python train.py --n_layer=11 --d_model=384 --n_head=6 --n_kv_head=6 --head_dim=64 --d_mlp=768 --vocab_size=8192 --activation="geglu" --norm="rmsnorm" --norm_place="pre" --norm_eps=1e-06 --positions="rope" --rope_base=10000.0 --rope_fraction=1.0 --qk_norm=false --attn_scale=0.125 --bias="none" --tie_embeddings=true --parallel_block=false --init="uniform" --init_std_qkv=0.0633 --init_std_o=0.0633 --init_std_up=0.0633 --init_std_down=0.0 --init_mimetic=0.7 --optimizer="adamw" --lr=0.00112 --lr_mult_qkv=0.7 --beta1=0.9 --beta2=0.95 --lr_head=0.00901 --warmup_steps=279 --schedule="wsd" --decay_fraction=1.0 --decay_shape="linear" --final_lr_fraction=0.0 --batch_tokens=65536 --seq_len=1024 --doc_mask=true --train_tokens=503200000 --steps=7679 --dataset="wikipedia_en"
MLP neurons of a small language model. Each row is named by its layer, matrix (down: output weights) and neuron, and shows model dimensions 240-367. Each number is 500 + 50 x the weight over its row's rms, rounded and kept within 0 to 999. Numbers have three digits each. A neuron's up and down rows have the sign that makes its largest values positive.
Before each neuron's rows, "fires before" lists the tokens most often just after its 100 highest values on Wikipedia text that the model never trained on.

fires before: " ", ",", " to", " the"
L7.down437:452456563395511525503477458454501427522458422559495475518422600461529540479521499497466532518566497431487468521532516471579485549477412502503474574508561519507464495489509487520450496599498508476605465442539512500504443523489519540468505538510449500567481549453515426387531471519502438452471501516513488544411495565564436546551506555425490456514498429455517556532559681518477493486466

fires before: "9", "0"
L8.down450:515526510525463504533540488470455469478463513529502459607520400433502554435538486508475451544653396504583433542624528511568572429509504514550486475527477429502599433431498493486457462470554469506456540528542541560562544562443521443579533488509467443406551482514483509466485558445474582504407475492438455526490481518458622493491519522509482460474614599506486396459468562462496487527510

fires before: " |", ".", "2", "9", "0", "1"
L6.down334:529544485452518400531490431489526498467472512496586542456478494569502570504531538449472449502435484504513533567562553563493451530536431425498490478549499527577397524520417444459488455540457544480582448510505565568543542488512524508476491559501549548460445522455537375476515538398501443451557574495436472436457487565433497513487434470450525542600529512474517376507441418485488536495587

fires before: " |", " "
L6.down672:555384551546537436511503515458521503587542577594566533509539529545467467534489541546529493501644492392512560481514471471502507438406520496474532514591484510668553458562581541510512460483564481506509518436567502570471430488467457493597530426505443549476493407484481582509463481487585452523522463545587476481440512441546517476461472603537535500524432513481413480496426537474439479419589

fires before: "|", "|---|---|", "|---|", " ", "|---|---|---|", "---|---|---|---|"
L6.down636:446455551502468479536467460499538495516525555570593586467600421525481508476503480532444480431491582448489495479489464491512463464484433546513442512477511516540566424595483533553428519494518521562501474443406496535454488520422516483513538469476484538506489514478484549519389473482457423587452452475600480612578534454546463466571462632529448573509432430505521500456561522483454486419548

fires before: "1", "0", "8"
L6.down17:495464504545541521536596447521500519513534485431553404505537471519398543476510521584490483495476486529478477511417457493556495537472533458554450522458541535531530516548420563455447618505605527398535443478544543509556530416521531544517406622509476416554472489525508495597529522438619537518679508479549493483515450470512489503418443484369532456573470431536525501551531567541527541513486

fires before: "0", " |", ":", "1", "2"
L7.down166:538480446552465505496554559493540581529538538464497479419566521575494542475473445517429527575446524429443497469541570530559493450412541474400480476536506423400517410451484489485518514445419476487524492450511545475404473527445486481606548450519589548461414512477505435534424460397544508466468522448457462511491487565421442494502499398496526609482538432489556509515405441438507525509562

fires before: "0", "3", "2", "4", "1", "5"
L8.down12:581547536494540467492436484483454506508393588444457454508461551508598555507595496563414471499444578585531531477503477443503544426446543441473506498527529473476527473527490408547495564528576417384463501484517553441438544547508468545545491536493576534533542493465485555439487523458472531448581521417517476458384497472532571539458526468465570485490431542541421472535347436455426501528513

fires before: "4", "9", "3", "5", "6", "2"
L8.down293:494525487540506461534411540542494519517486519466547516510483432532463552520545483488505466512542453511430500492521565504456500548522464505409594528439504524461581558573501474606444501531393534464542580486519460415583506468487460546510467446513482496503579558517446521563532496467539473495494549526530446487433488477592429470465451540484569477570480594557560534471473574521532483475521

fires before: "0", "9"
L7.down241:413498496528437541549425402573450472496503515527469590539555412502511564503395484618531522404489539545418593548460460501522471433484386423546481413644531499522415536533484343511537558485492433428475430598519505406531520446483457593401465431446443534460537474531512499412489487497467497511529523518553480451427478496493452467511493461554426414421538503436598453410587428513453549454428

fires before: "0", "2", "5", "1", "3", "4"
L3.down454:568572560491497473503480507518434485536547473514486458489555511470529469519504534520565520552523546458534464522490595512391518523446481448375512533565504487457504489461425549531455459498455461489543508451580546387448473484499443562540534409522459439442457469520467454488486488382530528477526520438588509460429511588476523546508553491543548488449492473510526463527550579597468439588530

fires before: " ", " as", " to"
L8.down611:521477494551440544482533458472492533417493523621541547405432569443479454557561497469448567545443476498541477467492509568517517515439474520463541552496483555529518487426449479449473486528447450595460556491576504450532560538485560509488546429553390479547522525492450661533496530442500551514507565535485470569578517446494580486480533459434353505537482530531403499464494503567527571470498

fires before: "0"
L3.down91:475478534507494573502556440511517461600538480436425416489549568462509480510497533586451561493455528552479440439447469476552527536458547543448510496479438435440484468395476520502509476546506428510533510566518532618493466491507414495450497564548384535405488445570542521483536533461484454587487461482486492465468506526426467504482523550475510595547480555393543427461526548496495437547473

fires before: " |", "9", ".", "′", "0", "6"
L6.down690:520486535433619528510457486494483521496457529513570536526532512493509474507524623479427438480458517420452561446447534552617519594480526538394466487502508562535522482548369527509476404530478544494486461472498364591434482581521458475535532443455557541571506482484473514533577571560443544477560484543512439520565503586443508534500398468477477525575462477467478418520454439492489480463461

fires before: "3", "4", "2"
L3.down730:534497483531494515498446561607394468472413532504429476450457467460619512478573569528476538552532536424496525504508502506405502438497378550487446481506523507517463558444444584591475498604489438649424504513499536412431444569568581549501537477449475451534441504466542492507483540543482470408519437573594504524477490460456470504509523526486549438564451531570516467578466506426460452455580

fires before: "0", "1", "2", "3", "4", ":"
L7.down374:570429484534487480497391487500487438515465458492541454452514528496514444515449440542374444535506557473444503527467489485463416466476573531460546527477475394500538517562462526484524507529512507512492578471505533533590531449574432483403445544576466488550508533486475509550492554494431509507442499409439511455511520493479466530487536633452437564442489607590581560545487624496525565535546

fires before: "\n", ",", " he", "-"
L8.down360:475503500524545513506482581549568533484619515496532489498521532526608437545531517487528488519562497470557509535436528472408587456533552571521526554545520451479467485527443535428529456440491456517494497430443438546484471418557501522473504523510457484520492489478498540477454552476494480498518452511510481494467580483473546454469554503526539463562425566501506476550476464559484442556518

fires before: "9", "it"
L7.down123:508514451496481500512514539494550500438512542438510533565519401581491494529559415514465495511506522479494516434530522499451513514547459540589535516497539478535402485433525462455529564472462507418583496440615460502545504370503503462535487525584320528479489464460494523497478461420505470462469488465502506518544443492520576523475475577545505551545513508525503405482496472481418487625436

fires before: "2", "3", "1", "4", "5", "0"
L3.down691:436467554456552522488516459482507439561454479384418480553595447439481596469493479566540534476460540517489496475507567493527461472514528465539470416541490426474448492504460472449524541583579451442443518504504523363494523546512532537445533501516504459558473499581496463456557522425486576463583548445470565505560523581401566520473565486425457523386526512521501506681545579497531504504532

fires before: " ", ",", "es"
L6.down28:492556514555582441497470547462530644517581445482431490513434440579554481564545470517467459446572434413514534554468479486512513545435451538448516601472606556461457449530499560539439476545493446437483518495502482485568488516512344520489481542467501532508455498481525494512511538550529524484493514507553390482371524460530564448538518446446512542571432502479583505550510468557497508393620

fires before: "0", ",", " |", "7", "5"
L6.down549:484498549491532430482520523540530470473509541505492581564508545513455485485587550441418508492537539423510508496550489467459504493463496520454459514453398613519444513495479512553462474457560470554562346464577455426505443504422499493403558426500482472483419558518464478518504570511519541531496492565498559437475514456468451511479570354536468449408498461497487523516495445473453531614391

fires before: "9", "0", "8", "f", "2"
L3.down148:511492473555496516514472525455566535439481407462574474548461491494544522522423505581599531498526474445470574451568457596488494452480460577502538471491495468421458498391552448473453459491515594526416453520481422447483499519570550501550606537522426524559477510444557475533501487511546477439489513484542519453435421465466495480527573459495429500595616584513470416462485448496603461447382

fires before: "9", "0", "8"
L3.down27:548432497422501537463433487551579448429548433424538557555454526446564494419446502557497590517470497495439555513503477398532566588473445538493484509346485487499553477481503450534460494462521426498513468501560587491594468510374532645552494464505442514466507423575505464497418515509498435436535524536541533499507531484485463491548460402529441483478504490469430489476587437548471467529439

fires before: " "
L3.down113:489509426403544498490482545519458485529512499419504505495535438529502446494483495498486459481575497509514435553473547471553588431547519599527502460519640389524416519487553470542528566507576462547510444476508447440541506482489495435508519409431548488509448496520532518552427565483507494487428506534492499445575557426409641511533477529537567509511551524444527564570471543458468460454477

fires before: " "
L6.down483:456414497514522465520497420481529437417510369495496443466518471479490480642529500496570472655494504511522417496440508416497520425554529493369528445487421530556586502473487581524537553490482536461523439486556529538485530486563536498446449498479525528502458502480461489524504519436556539444537500549500501471511481440532447545394490512485584515434524597443447488514484535445517516517500

fires before: "1", "0", "2", "9"
L3.down147:530482605449536496516516483473434474504521477439479517428446531453560455562442544553571528518473563520540464556593516561581455431570458495454498436529513457437505529439496524434482510488530398445569380493556536519559490545493506464502571492514501461474584432457493621505522475525431434594502490519457528505478359420518552436547450626499368618479462492511581545504556675491536455453424

fires before: "\n", " The", " In", " \"", " "
L3.down456:445509480524589511458495477490601475418567490528532518400496469522495416496532500502584527428500458534547508512456531506557510496564551537497538607472580524571530393545621458484516487496409472482448509487455532455510433497471544432476454461480435419490483512558531514526462504487510496355522503554458467516487482443482486520467555536493569457498545447516488455498553552481539487446562

fires before: "0", "s", "7", "6", "."
L6.down604:449495534556498425498530487564454444531425480528460507547481455516578537508466532537411483483460451493479671528481525507511414528418487544469534617534463494490557504397496530494486464553542457501519511450575478506532545516497505479518539592421478560404576527427553522491546552377470535524498504426495435504443453574493525443402495524454495504505544580596500357490517492506502573544523

fires before: "1", " |", "6", "2", "4", "5"
L6.down579:440415557508521513479516582435529527451560581388510489612528409493457503477516607503552504511526498546539467530482491450471565445517564477571596443557499495562519476507504516438563576540494473523393550483502486514522510640480475521520451471454557540515473453471505589460510523514451545475562613521513483525565552563573469489495471584534569604571495492492505431491523528581564493526522

fires before: " |", "\n", "0", "–"
L6.down359:559559578595495496556484506437563527521508452491541426580503585603390563493524489526531574507484505451388543473529462432475499482581496621549487524487512589483530471514483606423440551578519645421512460480533487487515530436449591543482463445477563522436506565483518496527462466470487484519463540423480551418498451544486533429464571499462462412445479455561453515506458523457597467529422

fires before: "\n", " The", " He", " In", " It"
L3.down350:453478463567496474450541526589533475476456440448466548454479443595446494509450419471533606473621469546588505418477510455537498472508530429545493428406682540534450446493547488519483557456489384501476522526482468446509451537477484465455542491515508504470487576504444457493520523480543538460511407520529441505444523486565529538575544494555508496568556552584485405539558480468489489417554

fires before: ",", " January", " March", " November", " October"
L8.down166:474441425473575506608452564473420551484566493450496521517497410609444531506506388538472523503556423476501479512475545501520552544485533515482505523431543523536462524499538431474438547435528561487533529485452456574462509546492424488605425521496458391505498450499565391495546533546567538479554446423528477529475516413537571525500548456529400554374508482509490455460543525513455411544476

fires before: " ", "\n"
L8.down748:466538477546490572501515487476483462462463473485477524466532549501545553547504529571565578544528578490487562543491538518470440446453561504469506478528548543518563422467500560452527550475470483501464492509522567575454481470562556517567407511513505483533426504511584569538498561497476441479584470508505531484486425560465489501469569523565521552454476481479443558415540544536522425487559

fires before: " ", " the", " a"
L8.down649:511563588450547578506429513421504518531501411466480452525489577445434503582488462528419491568547568479479521482440414456532430481488500553484514527499422561493441492530553527588524561395491496551512434428604484523510453506455589413439481468562453475421528519550467456511579540509424487463418435476489411502439449498504538423488500469466480534561447476497518560550504529528504447512516

fires before: "1", "2", "0", "3", "4"
L8.down725:514403488516478500521570464526628378492510487573415383574489539504551556495518467518491537554461563462498480530477456449447532484534459494544529514458541507545501567577445595515554521472563444494422518489464507512526562515477527525512477525502506499518490501494500560492525517544536532464525523515499560586573457447450565501485489529465492478471487479571544524535483515475473563528418

fires before: " "
L3.down506:571528465413463434487445496445535508528510489513561459473447480536462466480508542602479576446558491489592507546548500474486538531478492520589522534488537563532510370582430495583557475473451492530416440484495477495505432595538478502541366552483498551504514551534541554471509558483558527389441613452496396540464489518515575529483486474488527481494556497476434585464495471498445456505450

fires before: "0", "1", "8", "6", "5", "."
L3.down31:440443505529471522529497470433536562494387433571536510510468377498454496468537485522575564485437509430469517491497492514602522451485420505478429481609485511482433426506493489486464522483438431573569451405431450537462553485517537519420402538436464579443473496428511553468541502520541557503410557537486520480526419428523481444517539503577525481391400415481475535559445566602440555537450

fires before: "-", "\n", "="
L3.down328:519530447465609505542498561547513486571519449522470444432552478538326480500497457567456487498509551526472437525456534447542494508523534492477478415490582506496499537491483487494517439485496500483554444483534342417517476341380446477463499445559598583475461556486544511515388514502371475537465524562477499460602546515532494511512445590490573451507453467435548612521564537450520633521488

fires before: "0", "1", "2"
L8.down132:467545450497552400461390482476443534545452572527360487536558595477449519535474457587525500552552458500524479486551622501496544459512569533479485487522459521466522429484572498576497548474548455415564545429424505591497490576490535449552476513468564548566516556382558490533439419481496477514594504418497539537529532505469526554472486612532591501490495587556589482542478563461505556563494

fires before: " ", " |", ",", "ective"
L7.down138:525512481502568594423449509535411496492586510514573512512462494431469400602557478452512436506509393520492480575500481456446511513431492459420550522556459541455524532502575645532446504519486447445539532481493479619480459455507458479442521476456399515534580449428487519490517383485465611472527434463400429524483477496608542555516470525510497526488509562576538523492434492561516477486623

fires before: "s", "."
L3.down408:526517476440469551597553583466469518597514528593522499535550434479446523552516430543522534472433474392493503563549537508469513515499494426551445440470515457546506457440463478557550486541535481434568532529489591588499457535414427465493467544599457527550549468533475489560484549547498530510522482452539481497519462589459572562466517572566579437588479439432540542557537436566467481447433

fires before: "===", "-", "==", " "
L8.down433:568523473482465503498513482437461480476496519557444497591501456486520463523493505504452516541553533493493548599563523559491565438472451483562492487474509466465557485508465444546507569491564422481482582415492490463529454451525538462440532551445530525401522499469452526429490616527510493416440516501474518449488548446477566562487568466496544451560527542503513551525493556532449495516518

fires before: "9"
L8.down530:551499456485451542568483476524556520465489579527411544471479461552417496494456415551519535553510526505531519450510505472525482457454612433440504449439497491461557490514434571415527498523577474537550471444482462584530550513440437407556508590501499423498557538557510528563499538416517532375561516500521531455512533514435558479508513522492469493434481600502491413538498476522494498508406

fires before: "===", "==", "|", " ", "final", "Women"
L7.down318:468524496587433499486469527536501531565585524472464507491594536611494568473554486507512523525606542401493533513590503473492544478531488402421451427536487485473402507458509538563505552400487513513421581436560482543551446452501496560608550513581561518570537553540514511526477460485388512421435503484490488462618465507368551478510421485464514546452479467494506472442489512505451475538524

fires before: "0", "9", "4", "2", "7", "8"
L3.down658:513443551629509550503410589574505490537517569595484540567522519538554435504562442523445462524475484532433528556460502467554472470545484467475435490563539504485544460568493455528506493523481457483615522506426493544501459479487477513496495455443559498448547485591390599566464566512431519423467487510454370476477555545451500524495498500431485483579545443507499434517489531509476458458544

fires before: "|", " ", "-", "\n", " |", "|---|---|"
L7.down209:512576525527518598469533534472531481391568525497420468464565489530462514467462479524508437449576427478584534493477443540471543530487578420520497427393536581537459465510532487439484505555462472538538551485430531549534441509534582480477467419448503507420462492509456452536468386458414549532477544527461512489548455474436509566565512466493512530534452535425547398471552559544497442515547

fires before: " ", "\n", ","
L8.down492:505519548516554504521456560532523591506417518588479492445521474514607499503546515452461486452538519409515507437574524459410539505502490490484509522508598540523546577487457507498517465442491483449522519531509547561459520501558388521504538477458478557424467471518473559506553574495486415450467496470461431495451542491494525525503488468525437515519551533573484500486552592514436515545494

fires before: "1", "2", "3", "0", "al", "que"
L3.down703:427409474590598548509570519483523534570461603490447562410488478597539423518565484493429518546477555543516475455580555550486621456585534502548459519500456439449402478543499470561544473451443452453579512453434463518536468475531521483463423498474508550480461490494463557506505563459560457553512580485447480445518546522547507440507534509593459549535438446459457470420550579473478449549561

fires before: " "
L7.down466:530436548479522536493505532568466493490508408521500518559505504490497485467435502416551530472412479463491470537530530525546598413375587564478425495522464430503598513436524562399487463531520429384478467542496549542509593580439503484473615541511362467492431482488524525547517527525509529551508490552481427494471569476558590468545519552491553510575565518535438440469434472561550490478502

fires before: " ", " Digital", "0"
L3.down130:470497548491556513390489438548523507509605525462481597466547389536435507464507495548482567590502452530427452342475479499561536476521544430584627515469551496509512492494507472545563520508472496490525521510563436552486572539441532491522522559462536440511502483468560553479526535506496435485639611515464569581493503475512558515524528527481649542524533496551514451531410462413557519571521

fires before: "0", "%", " "
L6.down435:434411475548576477407518527566546449474490444530493426433514544469493502403455499451486516485489481503552525442538501439509442529512502552494504516484477406576517545520491559458553483445538448475537503501599583622493531567428574461536533492456404418418529470525625548415532571392480361469545414445470503523532517456454448479526471487473534540402598485475464532551510487458527552539554

fires before: "\n", " It", " The"
L8.down392:533360515545568580499513594461442556519522494436526499594526475445493476511464486466466547484558538480529563481478470501455501420560455513470459436462544497534464522525462555550581464462534468444525502563503462580585440455546561413546491475535519426490502516522537548487438471538504554557503448517483541463410528569457458490537484419476433457523503545524534487513467449584466444428488

fires before: "\n"
L7.down673:542493520528511473602599495569527467556437463512540581523497485533459523406470438480504473432473567443517540461501420481466526489505526493520504514407547466555531481485459511420395502439443563564483524516467506479558497448445564466518524456624538440478515560546485524530525602498451482503582487431488488493604503586585473474406556532542544490494489474449471445598504499452496500590512

fires before: "0", "1", " |"
L6.down594:412516572454456500512476523451441485482538675457573504540598587473461505539514549561444558513416507569578572491430497508490449534526498488520513509398485593491534472450504496421506431604494501503464561505453522507489484554501472500562656566576471494508653451495460568512486468514454497495520459480467462430497589498510487538448538531494543521552548432415452400420518662550504468462540

fires before: " ", " Platinum", " at", " —"
L8.down371:542524448498564563519520620529471545498516501421476477462504509514502534533498479536537484498635489542541579558625543449545501519486456555533543495596451499510517446494552516545526530494585472491496491513512577498522484500537536553475567557460508528489528512506598546495504501448487483559597498543460439533481473421508539487426482604556514495498478540504521554500411567438543499524478

fires before: "9", "6", "7", "5", "8"
L3.down683:501443490452493477424473544493498510546563532583470589497557553534596460669524456506517458555458563494582511418499489461521447550494382549402469530452526590519577540516505475496458465494505526543492529416550479550502546584480494546538469450556450453471442449453522536450580451522422464478578519470531593537402479483500485580497508528409578509532535555559521524529461645560465495544481

fires before: "|", " |", "|---|---|", "|---|", "."
L7.down442:339543451465495423466503574428519486438510573506471474505547458493535512450510534434571563448465579513578439519533519516472570543461480489539437568476497397588497523558561459540481478572540532492433501447466410528521404532481474494526507515554463467509494418518551472570552506423500492494534508516440494656489506453526465383561476527494452444511428525468452370499454443367457491512583

fires before: " ", "---|---|---|---|", "s"
L6.down582:372550466464490492513496502495522496545577526505482498537592410443484477548567478466539454547535530468534489521514501566530516466514593484532550502490456486479599521482480481553481541527563500522561525470540531513532548585499595542495563546532594448479471478536451475492453481446469531469526438549395558448429465469559591457475458512459584488503543522353589571563495501499586394499520

fires before: "0", "1", "2", "4", "ca"
L8.down557:407440439475516467460444600570500508579564468522391559620515471516546554530521440649322543518435443490602504495406568525459509403518590494527482525491475412458491476467580494572472561478482522413491568396462432431533492517417503469570458596519507468485489565538515414520540515419511550497448483429507577529545510511486560570490480572593461462517552496546586491481531517483479508525484

fires before: " ", ".", " of", ","
L8.down406:460516514450478552538451451456439558499514555403479635545621458544458520449563466537518508491511536452437495542556434468543484483491451431546510516521473537488520519491526510516491510474533455510501533432465473537525513485529381422529509472463505540580480400430478472514501512461567508375586533544545578559471515494462588508435448565524619484547539498479413499546555479500496535498468

fires before: " |", "%", " of", " "
L6.down301:437435457506454405581405519449441605465451499462487544453473432498429466527526521519511500505413571480568500495439395490469491480479448557515438502588512593535587495560472501580499492584531457477556558510482487453467509553414480539585503451487461512502458479439415499508547564404580571467499485470544459436510528482570453408515405469478553422454559538427516509575467535470512524541514

fires before: "0", "9"
L3.down655:341488497564494473502530414391534526420508520533583525533449523572500487529512521504557527488518453541522489453486497412503609536525478507579456496501542474531439441462515521413440586495502466536554535512518494480544547430458543540510534493586530542543484476453529483485426506475475473485517473572568529508501437405545534434574495459499493473452620544510443505502511431484514553515464

fires before: "1", "2", "Pre", "0", "3"
L8.down646:552478469499476527537579536501551555512516480416567435486512556550529482483463483510532456418525533452463496515432525501509538459473454389568407463479518516449515464424539466458528468451413553437511524543543568558521574499470551505483572427493451496532489557588419448555502476576556560413569568533617444434536525494502470563530534459505340612444517551515418439471545487507501433544427

fires before: "\n", " He", " In"
L8.down615:510485504594540507636490505539456582478556490546461440391497365479521530436416470461485488517582511636497466453511473487472504598507589473517506524482582488541452537545436464542458554436551529414515473535459431544560581480511428510523533415567521475500496573441460607529555508509458549543570569554537523463366542456360539532503521553509459521497529535538596477488431447491459573434476

fires before: "\n", " of", " |"
L3.down461:517442585549501467537513511553473533564541474503513500580505443551490473453495438464531618462567480433495449475473492512396501587447447556459494426495493392531523436542565473478486479434506486514479553518646539569580397486561476540499570402501464489441546520493437520474552500507510523494477596541581473489453574591514510451568575536463492490552405517537522419485507431520544464565475

fires before: "1", "2", "0", "\n", "9"
L6.down272:497529478489552424506549524503444566448527438436425486479507431453533475527585480473484407529489542591504490456489503446512421510478496512510498570610592467471576542529469553626542420470484444404567465483566529456599570481596501477461469513440532490455434489528641440565560514444453447466566542473507607527576547553487587485415534494536500432446563529469583421512493501511474503560483

fires before: " ", "0", " |", ":"
L6.down228:521549586547485525574516526412537479451531510599626520508507604510415556417448522482504512518571472450521536467506504502499502376520415413481543501490378537539557562430546491508427450535549434435460489497551587410481511520599592484445525585534523560546494509483498581503539543525658482435475472502471545566487431536520568423427519524539535492510538459521438409488471471546512433513467

fires before: "0", "7", "6", "th"
L8.down596:544496474544439479461425553486499485526416449436451507502465480555461525527452505513367488423470539530563494516605473505529495554513500523459504574488468531429518530543498477625533468477577525359553564522487483489522456531469512457490581579500446581425590557567548529446452535476468546485512442539522509440539504545482506562464538510498421491541547407404439522428460468547440547488567

fires before: " |", "4", "8", "3", "6"
L8.down592:558509552446553517518452455524596544585453407513463453525491469478502427522500473480593548448468541398489476463465601516545413441484443444498442469490402471476599524496582509488615567511570515425404509459494485548461566520404566498480510435545425536544561492475499502516558496520545437467575499484524522565502403486556492490521585512531484438550510509597445549600422461511454478557515

fires before: "9", "1", "2", "5", "8", "6"
L3.down77:543443452428543491542421489561550560458560433425529446442460433509531534536585534507494525426447471526562546475510524381462509564520466524445513506407570453499494472440507573553410471472559454492484512474516515473499547569545424566561436498571490453517501517430559428387489482417604565488493503402469601442428462486585504529372540534519540443539507503458539531426568479621517489477537

fires before: "9"
L8.down489:489478441521477575551529479450474555459413498491535453540484447400466543545448575509504416487574474479439432498552502632469538463468493527495495451581538476411529556466539518469529527484604530505517474542502531511471499440553410583480507441538481593476443462605478501469466516550455480558400515573430426520541484480430538470526509461601457484488486460487439412484417480480319501493496

fires before: " |", "0", ".", "\n", ";", "7"
L3.down124:519513475567448469550526484496427564481423494587565498535525488558490447583593451481501595472437558442437504548520499464542496450571478510468418556476398493534560513521466536554564486608510587488545482497504543534489491485598506507568511451427597487458422508534468377479605442433464480512448447540574500457429523457467512497459481449531523425501519346537583520613526569497533445471494

fires before: "1", "2", "3", "4", "6"
L8.down381:463514518525525522527388571569516529546530508423571520374561536485547398524548494470465443555585484405414629470571567603423555449493473454489540505512551560487538529521570438566497433461477525479598505534510634485480479512478449481541453474455473532440450574424458427488499553457507410449524386559501505434610533477595550431488506579485470469538504453516448563442492524447574535536566

fires before: "0", "2", "1", "==", "3"
L7.down190:546590511503503583495496465512479456509494504576499599583527532517485555576410498533414521465440457476523403524467451489477504381547544566549540470519468510484502482364549506476526552413475550479482553491459437451562518447474460564472369499491540465576519446569438417484558540597448539646548586471503537482521520420543560583552457643502530516536470456484571512463518443528432499486444

fires before: ".", " by", " in", " to", " with"
L6.down231:513513480488522508487596539510420443541530493532460549503492449463510494579534562490388444574440480448524505460483477486476492484459472588474506524593513478499458431480550531582584506607526593358516566528524482511536570450487495520541562416507566551599591495542459516591494514467419543504498544420422529518537509464458516534382467543474505444483570447604519592552547606576479477487509

fires before: "0", "3", "5", "6"
L8.down161:538526467475513553511529478528534538549564513477520549494542562504462504522498420534469390538502478494543505502486480510576431499497386517405546557334451503487574534481472564535483456514475565457520445531581486565547474498529394563519517522438519510490547390557456544490482471542523433522493597480523482571463512477493525539358435559535554517589459467482530536526544502513479530488495

fires before: " ", "\n", " \""
L6.down599:520574431514465484473491508512484477472493557505500473527429424473510557576475484492436512397561509509508469504558565488561547511456586587503529526506561505523452577425509510522566554533533520515450454464549541517548489541526600463419539510514548470454574454584506578563445581436535471510489590468484520482514502425486578506462596474480526475439485546405486537563420593513495428522543

fires before: " |", "."
L8.down561:475436530509511477533549453365437472433480453496634496501530489457447475550488554465517445413487462478462470487451478540449579554438583561458497557426525484517540483562494499554524498587521519525577424548433518490462557419510464481487531416596495496489508442436491466518513540508449578582508500478575455414573455463460502510564504433520516468536507572533496445520477565544558507515539

fires before: "–", "0", " |", ";"
L7.down433:566524506537527460413530543441530426541478498482551494516472514526523590437482551453383481564538574437530529481379442448450351549533523522549582566524516442434569516531450560547552512579519446602598435494431416596481474488425608535559523490401512528467587546556510496570550444529361590541490507576494492490355495511447560469433591473517538492449474466549546492465540538481532518514504

fires before: " |", "–", ";"
L3.down289:560445542453385533448538479488483543387384479528511496549394510458448632517504592520382529546430507486506549468518492564580534495493555492501531479604534513617511433503463552548464493540495493508493547465434406400504527564483513499593560468379481452522564444461434481558550497532534523595550583506495454498506486422516519461504465534511526505495547514623530455570478510449545556539445